config = dict(
    num_key_value_heads=1,
    norm_eps=1e-05,
    rope_theta=10000.0,
    qk_norm=False,
    attn_scale=0.177,
    decay_shape='linear',
)
MLP neurons of a small language model. Each row is named by its layer, matrix (gate and up: input weights) and neuron, and shows model dimensions 16-143. Each number is 500 + 50 x the weight over its row's rms, rounded and kept within 0 to 999. Numbers have three digits each. A neuron's up and down rows have the sign that makes its largest values positive.
Before each neuron's rows, "fires after" lists the tokens most often just before its 100 highest values on Wikipedia text that the model never trained on.

fires after: " the", " e", " w", " s"
L5.gate704:411586420458508463486534518458508513508449437450548440514487448420590426485521504483434503428507459502507465429554456519489544515550543537447430485574508505445479419541457531593558504579465530488502545438531510540435527598449499515437470528526500520422497488530503431520500428554594513602483470579460542579523569461510468481510648647448447563414486419532506507530485551446526515520495
L5.up704:466591488543504440541481466417498456408444455506467505473499402559501574456532550507454498521432496608511482530511486506551472466555582565586534564524536505469489360457480485450419394558598504532448597514457441516459557515601519599614516540545448465554489494481455453475557496427554463490443459543511473581502541491454562552464401490490516529431469469436415500463429428494509560445549

fires after: " the", " at", " |"
L5.gate502:547476500520522497463547489483523493473523562555467428491511552423533488474533442545409442539434535515399455487517507545527495522537505571573486576586598462471503438439475429457494582545500456407383539485550547523492545546436430463526484532436457482534485558526401499544514546481593612455488492607545465613493503549506549533512505612498447499504497404570508516519500471512555555530574
L5.up502:529492489505437419584423476517582522504527539481436523570493466517497499452515461532440480573447526548476547605528479532523519592457549568554462500496517569526410433498523498582499511472514507423446437419548447558368565493539402435514480527571482586587538467449489431460508480474581506515497511591401511478495518566457548395572443565474497541445529504545509573438564522573444554552591

fires after: " ", " \"", " p"
L3.gate258:410509460517533491558496474489570363534532590418521469551546471508439492482492479416538537500483492554444470522517520554515479440580468407528487497501430543529493518493439487451591479571516551441518534439560470445494447534452498475535583488366562552484463547497478516528457445538563518567533468489496515523576410369512440451452521538480549439462481517453430485520552532516489460504525
L3.up258:457493609502571527541563502512444536548510538544576501523439551459545521482510509466498526509545517520447495471497414419580569501501476489498472442500471574481515536488481507467453519658443494438457527549492465564538530465487422451525532444423429617629513534516421496416533549535603407541540478467583550598576517438499367463409509488468514576519475491494503436483553460476468448520494

fires after: " ", "-", " N", "R", " R"
L3.gate569:540591454538500508467515470512604372514496497574436380502504501534449487502492484485470491603545483498504459497560589447530438475444492502487608496497492487451479483498431493474478531529615496511512531529592512461482491466541489421452492578429529515490494540361532404364468530515454523502564535478466559473443508611527527507448542537436484441506512404560587494459686497530441568497496
L3.up569:568561405530506500539518440460562410548503466429519531497456497514430540618577452551502562548647518447500604491484494457492369507524571524445567435494456483459459440486471465474418535526572498574565481509558537432466497442501518457486507518491468501391511411423607422372471529636493537516557473512481548477527530492561561493460535484452502561494506487456571495475605544465493501416490

fires after: " (", " \"", " "
L3.gate469:468500385429475484501463541503466509526506587532511541532474447448479579419509542412503510581548403524527511592539434514497505491389496494518502443458453624512557435479546448458469518584492468457418503493430377541486453477486424447482574557434544567488584502450490470399542496549485461572527488540552562571449504480548498496548509539483498529390482487487543480447547531512475474575446
L3.up469:510483448494436451448419532539454574546537548535490600514475481497545550384538548427496523563545477524547549613510414458521514514366511460495515436431452546523573464528559419518451488615499453499459469517456345512524452444529437408517573571392503540497553478504512488402533442591503519607546495574561494526478540431543468497539560542510498471425461497522496447446523538547468414565491

fires after: " (", " f", " \"", "\n", "-", " m"
L3.gate456:531605494539400567493546451512633469511466596474493456487484466463429496477488503441483519534526445516479513457444531568531517446513456497493511431397438448508531467560472465450497491483526524485477528484544524481498499532477548425482470563424447506503591494440485442518504491556462524521506532512516503449430494500651590451543542543424530476481545443464633576522655553520497461441495
L3.up456:596534421512423602489551473524464581487439539507492508467450510550530496546458430493473447571493478477496541424441513512454458487375517589422539472396482489470544503552400494567422515520538426565486459469557371497469456462521469485529470513451432551424466499557442534576492458480436493479563508555436421587498526535551535367492477519454412529432443397520502535509539564440430440451517

fires after: " ", " R", " T", " (", " N", " M"
L3.gate511:450489472469450555520527458464583395448473549478438430545525502547484525555542555471551452492556480440404467429456601492534459529456488502461482507474512519490461391443350509424468488432583530423497532481557504523485541567484480399524477575499419565468484528418521519499527561503526518494443468568513492585527489553478555500470581420416509445583496505502604463559563519496511483538516
L3.up511:532415534490565509535506442478519443394534563441527440534494526580499507563544562517538495500561574486395495395497541549489455516546475502503502476465528451517406455532470496434449598403588594517464540437563479447581467509423484486556446583517531498484528515455553547500491525554451530440479498495489482489581476479515551403434482458441532462523515498485583491592532495433531526510584

fires after: "A", " ", " R", " D", " P", "E"
L3.gate762:470433483534518490554455493512472485581431518606448450490524537427502542466500566429571473484465457529553488545600543446495407487451529429585520479527454609536448468506449462479446565579518507515477482518537571531428522524508451470491537458530520564577479490464455509459487552513504503551457549444552590457476421521475463452537440517435499539507542458540615635486510419533548504555419
L3.up762:465545483555484522554369493575504520668519501564516483572490458496522579454552397410557433421508507527492502524509588371526473464484514576564525420495484512619412494510519438510471460485470527550512446407488599461461494559574539477503501506494463429506474441520507500530449428545482556544518503418466516515467559436500494462510505596467478480483477487521479563579557482602482438481532

fires after: " |", " ", " (", ".\n\n"
L5.gate179:381515401491482434546449524426489526497526620603522507474450398482514587360545537466467526550510357503495570505506456471552504445398456537457579441401456530460530478447499523467486541546469501442469533472473390563494477458479499494441531480577442495523582521478499408387440523475449488535507525540526501533492547559596506556547525546460508500450450529493532505362476553546463495509419
L5.up179:489516426527509451501468544454480527529556514533507504439461441468575542410587478519532487491463369515601533474495438507581452406390428511462549491429469479491555410465435520541495590505545549476466476477454394520497440359533452542468550473538460496551575536487473465435477463492498476555575472464541440509487456523532517529599493560454442554447529538476471519329467573550483513570414

fires after: " the", "202", "200", "197", "201", "199"
L5.gate342:520533456639495583438542555431454465465458507484417434488581518462570453527453469413463398567441496535491545550445515568471532473509491555567453590515502441508495332498504471536535542557545440535387545460523460486442526567626491553458514470544416513471493560474494534510481481537589514510476469591503551524491476421546535579604505506501416601480497549522526515551502536465450579534494
L5.up342:517603522489547572530478588484450487439494488482545444495466460484556486438501493484437404486429476484508528467476510560532466554589549583527462577458515510459439570520471489585436500439451462469390475537456502488537529439555529497558589506553461490521464431508448375522548505529559482440500480556570505440427444516545371430399488492474503501485413545513514520455477423482452539407445